{"n_layer": 14, "d_model": 160, "n_head": 5, "n_kv_head": 1, "head_dim": 32, "d_mlp": 448, "vocab_size": 8192, "activation": "swiglu", "norm": "layernorm", "norm_place": "pre", "norm_eps": 1e-05, "positions": "rope", "rope_base": 100000.0, "rope_fraction": 1.0, "qk_norm": true, "attn_scale": 0.222, "bias": "none", "tie_embeddings": true, "parallel_block": false, "init": "normal", "init_std_qkv": 0.0305, "init_std_o": 0.0, "init_std_up": 0.0305, "init_std_down": 0.0, "optimizer": "adam_variant", "lr": 0.00274, "lr_mult_qkv": 0.7, "beta1": 0.9, "beta2": 0.99, "lr_head": 0.00609, "warmup_steps": 314, "schedule": "wsd", "decay_fraction": 0.949, "decay_shape": "linear", "final_lr_fraction": 0.1, "batch_tokens": 32768, "seq_len": 256, "doc_mask": true, "train_tokens": 231500000, "steps": 7065, "dataset": "wikipedia_en"}
MLP neurons of a small language model. Each row is named by its layer, matrix (gate and up: input weights) and neuron, and shows model dimensions 48-111. Each number is 50 + 10 x the weight over its row's rms, rounded and kept within 0 to 99. A neuron's up and down rows have the sign that makes its largest values positive.
After each neuron's rows, "fires in" lists the words (lower case) most often at its 100 highest values on Wikipedia text that the model never trained on.

L10.gate90:52 64 46 39 64 56 47 59 56 53 50 63 45 43 66 66 50 57 48 50 37 60 35 34 35 47 49 29 53 59 46 46 57 75 72 35 49 47 48 67 53 73 46 44 64 55 53 58 59 42 56 64 51 59 58 52 42 61 65 42 28 45 57 46
L10.up90:55 62 35 55 41 38 59 35 58 45 61 41 38 38 51 46 61 45 24 31 38 53 56 44 62 50 34 41 66 38 58 54 47 62 31 53 54 58 44 46 57 57 41 48 59 49 45 45 59 54 62 60 50 59 45 57 70 55 45 38 42 47 53 46
fires in: "was", "is", "first", "transferred", "elected", "the"

L2.gate334:45 51 52 65 38 47 47 50 30 64 41 55 49 43 59 61 59 43 53 46 36 58 37 54 45 61 44 48 57 54 47 43 58 45 54 55 47 54 54 41 43 39 68 31 48 51 49 54 52 56 60 54 56 55 42 58 56 47 55 47 48 53 45 51
L2.up334:49 43 61 45 41 42 43 46 57 59 51 58 51 61 41 54 42 59 48 34 68 47 44 39 61 30 52 68 50 54 47 49 45 51 59 48 55 44 57 39 49 47 43 51 52 46 45 50 58 20 57 67 59 62 45 52 54 53 24 51 37 46 49 57
fires in: "including", "include", "make", "includes", "makes"

L7.gate320:59 62 55 67 45 46 46 58 47 61 51 64 30 54 46 55 43 37 24 49 62 48 45 46 53 42 39 40 60 44 47 41 40 37 53 61 49 34 39 41 44 42 65 32 42 43 54 40 39 34 57 74 49 50 57 57 48 48 45 55 53 48 52 56
L7.up320:59 43 49 47 43 40 62 38 71 54 57 45 58 67 52 43 53 42 46 50 56 70 43 49 64 42 44 78 67 54 52 43 28 55 34 51 56 48 42 48 52 61 39 59 55 61 47 55 41 40 48 75 42 42 50 56 45 61 38 64 39 45 50 49
fires in: "served", "such", "including", "includes", "participated", "featured"

L10.gate11:76 42 39 49 52 58 58 42 50 53 49 52 58 52 41 47 35 58 45 48 54 63 54 42 51 48 45 59 37 48 42 50 32 60 42 70 50 51 64 38 47 41 63 48 57 37 51 41 40 56 67 43 44 41 57 63 48 36 60 50 37 40 49 49
L10.up11:45 52 58 41 52 52 50 38 46 54 56 60 45 82 36 56 49 44 48 48 49 64 35 48 45 40 45 55 55 47 41 47 43 79 39 51 43 42 56 51 46 51 61 62 37 57 49 64 57 72 53 62 44 64 59 44 65 49 59 65 33 37 45 41
fires in: "after", "despite", "following", "before"

L11.gate369:49 53 68 55 75 39 43 50 29 41 49 54 37 48 47 46 61 55 31 54 46 44 58 51 35 47 48 39 59 47 45 51 45 43 44 51 60 46 53 44 57 58 77 32 44 35 45 66 62 60 73 51 70 63 60 45 44 54 44 48 40 53 55 44
L11.up369:28 52 58 36 53 48 42 52 40 41 53 51 48 53 68 56 59 41 28 52 43 54 63 45 46 56 48 68 65 68 55 52 53 66 43 50 42 35 56 46 41 43 54 49 54 55 51 70 48 46 36 57 43 52 59 66 47 41 31 61 38 55 56 41
fires in: "which", "that", "also", "to", "it"

L7.gate132:64 43 50 46 56 44 46 40 47 56 50 64 56 65 41 47 54 49 46 57 54 55 64 46 18 52 51 37 35 57 50 37 42 47 57 52 45 53 71 41 72 68 63 52 50 58 51 46 40 53 64 45 56 46 48 62 24 48 47 45 65 46 47 51
L7.up132:53 38 80 62 64 43 43 40 62 44 43 64 56 84 41 49 47 50 50 46 50 49 56 56 59 40 52 46 37 44 57 58 44 44 50 38 51 51 50 55 43 63 59 54 35 40 66 35 44 50 51 66 37 60 38 65 32 47 46 36 61 43 54 45
fires in: "is", "in", "was"

L3.gate344:54 57 59 54 47 49 40 49 53 60 75 55 55 56 57 59 59 46 63 44 45 38 46 47 33 61 51 43 43 58 45 41 42 48 51 37 52 37 67 48 50 42 62 47 51 52 40 63 42 48 80 34 59 65 57 65 62 47 77 48 39 40 71 42
L3.up344:63 57 47 43 44 29 58 54 46 48 61 46 55 41 45 48 58 56 55 35 64 38 56 47 48 42 42 40 33 49 44 58 58 80 56 59 59 43 68 39 53 36 53 64 63 34 50 58 34 45 29 47 41 46 49 47 48 35 51 61 58 59 46 58
fires in: "who", "not", "never", "than", "to", "we"

L3.gate47:52 53 34 53 50 45 71 45 46 55 54 48 56 52 38 52 60 71 31 32 58 53 56 64 41 49 48 42 46 52 64 42 40 53 48 50 50 47 62 46 53 26 41 50 62 34 41 53 47 52 49 31 63 38 53 43 46 42 43 69 38 49 45 51
L3.up47:59 57 39 42 59 50 51 55 54 51 74 53 63 60 53 55 46 33 59 45 44 55 54 39 55 47 52 59 40 43 43 50 68 54 58 53 61 46 56 51 71 51 61 75 51 48 48 53 60 39 44 45 53 58 57 47 62 51 67 82 48 48 25 32
fires in: "but", "only", "however"

L2.gate222:61 45 44 55 51 54 44 48 44 74 53 50 50 66 43 42 43 42 35 41 51 50 58 53 49 39 67 54 51 54 35 47 32 70 64 58 58 46 57 37 51 41 66 73 46 41 33 46 30 54 54 65 61 48 42 52 53 45 38 34 48 53 56 54
L2.up222:57 55 75 57 27 35 59 44 48 64 53 34 40 66 50 52 45 24 46 42 38 57 35 56 45 51 47 68 51 46 49 45 45 59 53 62 53 37 54 44 33 40 51 47 43 54 52 56 50 54 57 54 68 79 48 58 61 46 45 46 41 39 64 44
fires in: "with", "following", "to", "in", "despite", "of"

L10.gate83:43 57 60 51 51 42 33 54 48 44 56 33 41 52 43 24 66 55 39 40 56 61 54 33 56 47 58 47 49 57 51 50 52 59 47 47 53 35 62 65 39 36 44 48 58 40 47 52 50 42 55 58 47 43 62 65 61 45 70 39 47 49 56 62
L10.up83:64 82 69 45 71 44 48 52 36 54 57 52 63 59 41 63 62 48 54 56 49 60 66 55 46 37 58 52 46 61 60 49 46 54 54 52 58 50 67 45 51 53 36 38 41 50 51 46 53 40 62 56 46 40 45 51 43 55 56 33 31 60 49 42
fires in: "to", "can", "not", "may", "would"

L2.gate191:62 57 54 51 59 49 36 60 35 71 59 64 47 40 60 48 62 60 46 49 49 57 66 55 28 35 47 52 60 51 49 42 55 59 59 30 52 61 77 57 51 49 39 45 64 71 34 57 40 62 35 66 52 51 55 39 37 57 33 48 50 63 43 46
L2.up191:57 58 60 56 62 43 43 45 51 41 58 39 56 46 55 44 60 51 47 49 52 54 54 48 49 46 42 35 54 78 39 49 47 56 64 41 42 31 62 56 39 51 42 66 42 63 52 48 53 41 61 59 66 42 60 46 49 35 46 47 44 53 45 55
fires in: "also", "language", "often"

L10.gate401:61 51 36 45 44 49 49 54 32 63 39 56 47 37 42 48 83 54 48 49 56 33 38 52 44 37 42 52 65 59 60 44 39 63 56 48 45 24 53 36 58 53 52 61 43 59 41 54 42 36 49 67 65 43 48 60 39 51 51 36 68 31 47 43
L10.up401:59 46 52 59 35 54 63 26 55 57 68 60 66 26 52 51 52 45 46 53 50 35 37 68 47 46 38 50 50 52 45 41 56 49 59 46 50 39 47 40 65 57 50 57 44 57 37 50 61 44 54 60 40 55 52 45 52 64 54 60 33 44 39 50
fires in: "was", "is", "them", "him", "came"

L8.gate332:48 38 61 50 50 38 48 55 50 41 39 56 40 44 42 68 67 47 47 41 52 55 37 42 48 58 54 76 63 66 59 52 43 45 69 51 58 50 42 46 57 52 42 55 67 65 39 41 50 42 53 31 18 44 52 58 64 46 37 49 44 51 54 49
L8.up332:38 45 63 44 56 34 37 57 58 66 27 39 35 59 35 51 33 38 63 47 39 71 49 45 68 57 43 59 60 36 55 56 63 44 39 59 50 46 42 50 60 54 61 50 58 57 42 69 69 46 66 37 60 31 59 51 47 39 32 24 48 32 43 46
fires in: "that", "which", "year", "there", "who"

L11.gate395:51 74 63 57 51 50 44 50 41 57 71 50 51 57 32 34 69 53 38 51 53 37 55 51 44 57 58 41 44 60 52 43 56 75 45 38 54 38 64 53 48 51 56 28 52 44 45 64 45 49 64 48 52 52 76 51 33 53 66 42 34 41 47 54
L11.up395:40 55 54 58 33 43 43 45 58 58 57 53 70 61 30 36 76 41 40 63 61 53 71 48 49 54 53 45 41 67 43 49 44 72 43 42 60 35 53 45 44 53 52 56 37 52 48 68 42 52 54 34 36 38 52 51 43 46 78 34 21 44 49 50
fires in: "to"

L11.gate334:47 51 53 52 43 46 54 27 55 59 69 74 39 53 45 37 56 43 37 52 48 47 44 58 38 44 37 27 35 47 52 45 46 45 51 39 55 39 45 47 51 40 54 61 80 56 43 62 55 38 60 66 66 48 54 36 42 58 57 53 56 48 44 49
L11.up334:60 39 57 26 66 45 56 37 38 48 53 61 38 44 49 65 46 43 45 67 59 49 57 47 60 24 52 52 35 62 50 47 68 47 43 35 56 44 55 49 51 56 40 57 49 55 54 44 48 49 46 43 68 59 57 36 42 51 72 63 47 40 44 52
fires in: "his", "her", "s", "their"

L10.gate426:47 43 53 45 56 53 57 45 53 51 52 47 62 35 53 55 51 54 34 57 50 50 48 47 39 47 54 50 75 62 59 46 54 57 47 40 56 31 54 55 54 57 49 47 62 50 48 43 60 47 57 47 41 45 49 46 49 68 69 42 57 44 45 44
L10.up426:47 62 58 56 59 45 43 45 44 50 58 59 53 42 45 54 49 31 65 64 49 52 51 54 53 43 59 44 48 53 50 58 38 33 47 35 51 46 38 56 60 63 38 40 57 56 39 45 45 60 74 51 56 50 55 46 60 51 53 63 58 51 49 54
fires in: "the", "later"

L3.gate101:40 62 53 45 27 32 39 46 40 64 48 43 60 41 40 36 57 67 46 47 48 51 57 45 49 57 66 30 56 73 47 47 50 41 51 55 50 41 55 38 41 41 41 40 60 61 52 54 47 64 52 45 62 42 64 56 61 49 65 60 41 47 51 55
L3.up101:61 59 26 58 30 46 50 46 56 55 63 46 47 53 23 38 48 41 19 57 67 53 49 49 56 44 45 33 54 46 55 59 49 47 44 47 55 32 58 41 40 53 53 66 58 56 61 39 62 72 40 43 43 65 51 44 67 38 52 55 33 54 51 32
fires in: "to", "of", "by"

L8.gate433:50 63 54 47 61 42 31 49 36 56 60 51 37 42 49 71 56 50 32 48 42 19 52 63 53 35 41 51 35 49 54 48 56 65 56 35 52 42 49 46 56 55 62 46 40 55 38 46 61 50 55 60 45 45 54 51 44 70 57 44 58 64 51 29
L8.up433:44 58 56 64 49 50 39 44 50 41 50 52 41 51 13 53 64 34 47 54 62 44 55 51 49 56 37 56 52 57 43 59 55 39 52 44 54 42 60 51 55 31 48 60 59 41 58 66 67 54 62 68 47 46 42 48 55 45 46 33 51 44 45 63
fires in: "also", "first", "who", "best"

L10.gate392:58 23 22 43 48 54 44 46 37 49 60 47 48 47 44 60 53 46 40 50 41 48 44 50 32 52 49 59 45 40 48 49 45 52 69 37 57 33 76 46 52 52 50 39 36 76 30 40 56 60 61 49 48 33 51 58 33 48 45 49 50 40 42 40
L10.up392:45 50 47 34 33 45 47 39 54 47 54 56 54 42 49 53 51 58 65 55 49 40 39 61 52 61 28 47 52 56 47 58 52 52 42 45 45 48 57 51 55 54 64 50 50 32 64 66 48 64 45 41 29 60 59 69 34 43 61 37 35 29 41 67
fires in: "they", "to", "and", "of", "since", "in"

L7.gate224:46 50 48 52 49 62 48 51 46 64 51 55 34 51 49 37 64 60 38 43 54 57 51 56 36 49 59 49 54 51 59 57 44 52 58 44 47 39 64 56 25 50 58 63 45 34 47 45 55 53 46 50 46 41 59 41 54 49 48 51 16 20 49 52
L7.up224:52 42 66 42 60 30 63 44 45 50 47 50 39 51 44 63 52 49 38 40 47 63 39 30 65 27 50 52 62 51 34 44 39 49 49 49 58 52 44 31 42 50 54 49 47 64 64 52 52 53 50 40 45 78 58 56 50 43 47 56 49 41 63 42
fires in: "as", "but", "of", "when"

L10.gate264:37 60 52 28 58 49 45 52 35 64 51 40 59 24 62 62 50 44 34 52 34 40 39 52 34 49 50 33 58 69 55 51 37 62 53 55 61 57 60 48 56 58 52 59 50 56 52 58 35 44 49 66 48 49 43 53 46 63 53 56 48 46 56 47
L10.up264:46 36 55 41 48 51 38 48 48 49 55 65 53 43 49 55 51 54 40 66 41 54 40 61 52 39 60 42 41 58 52 49 56 59 74 41 52 37 48 46 73 53 40 62 51 51 51 58 61 44 34 54 64 53 64 39 35 62 61 56 52 54 44 30
fires in: "first", "his", "her", "him", "it", "them"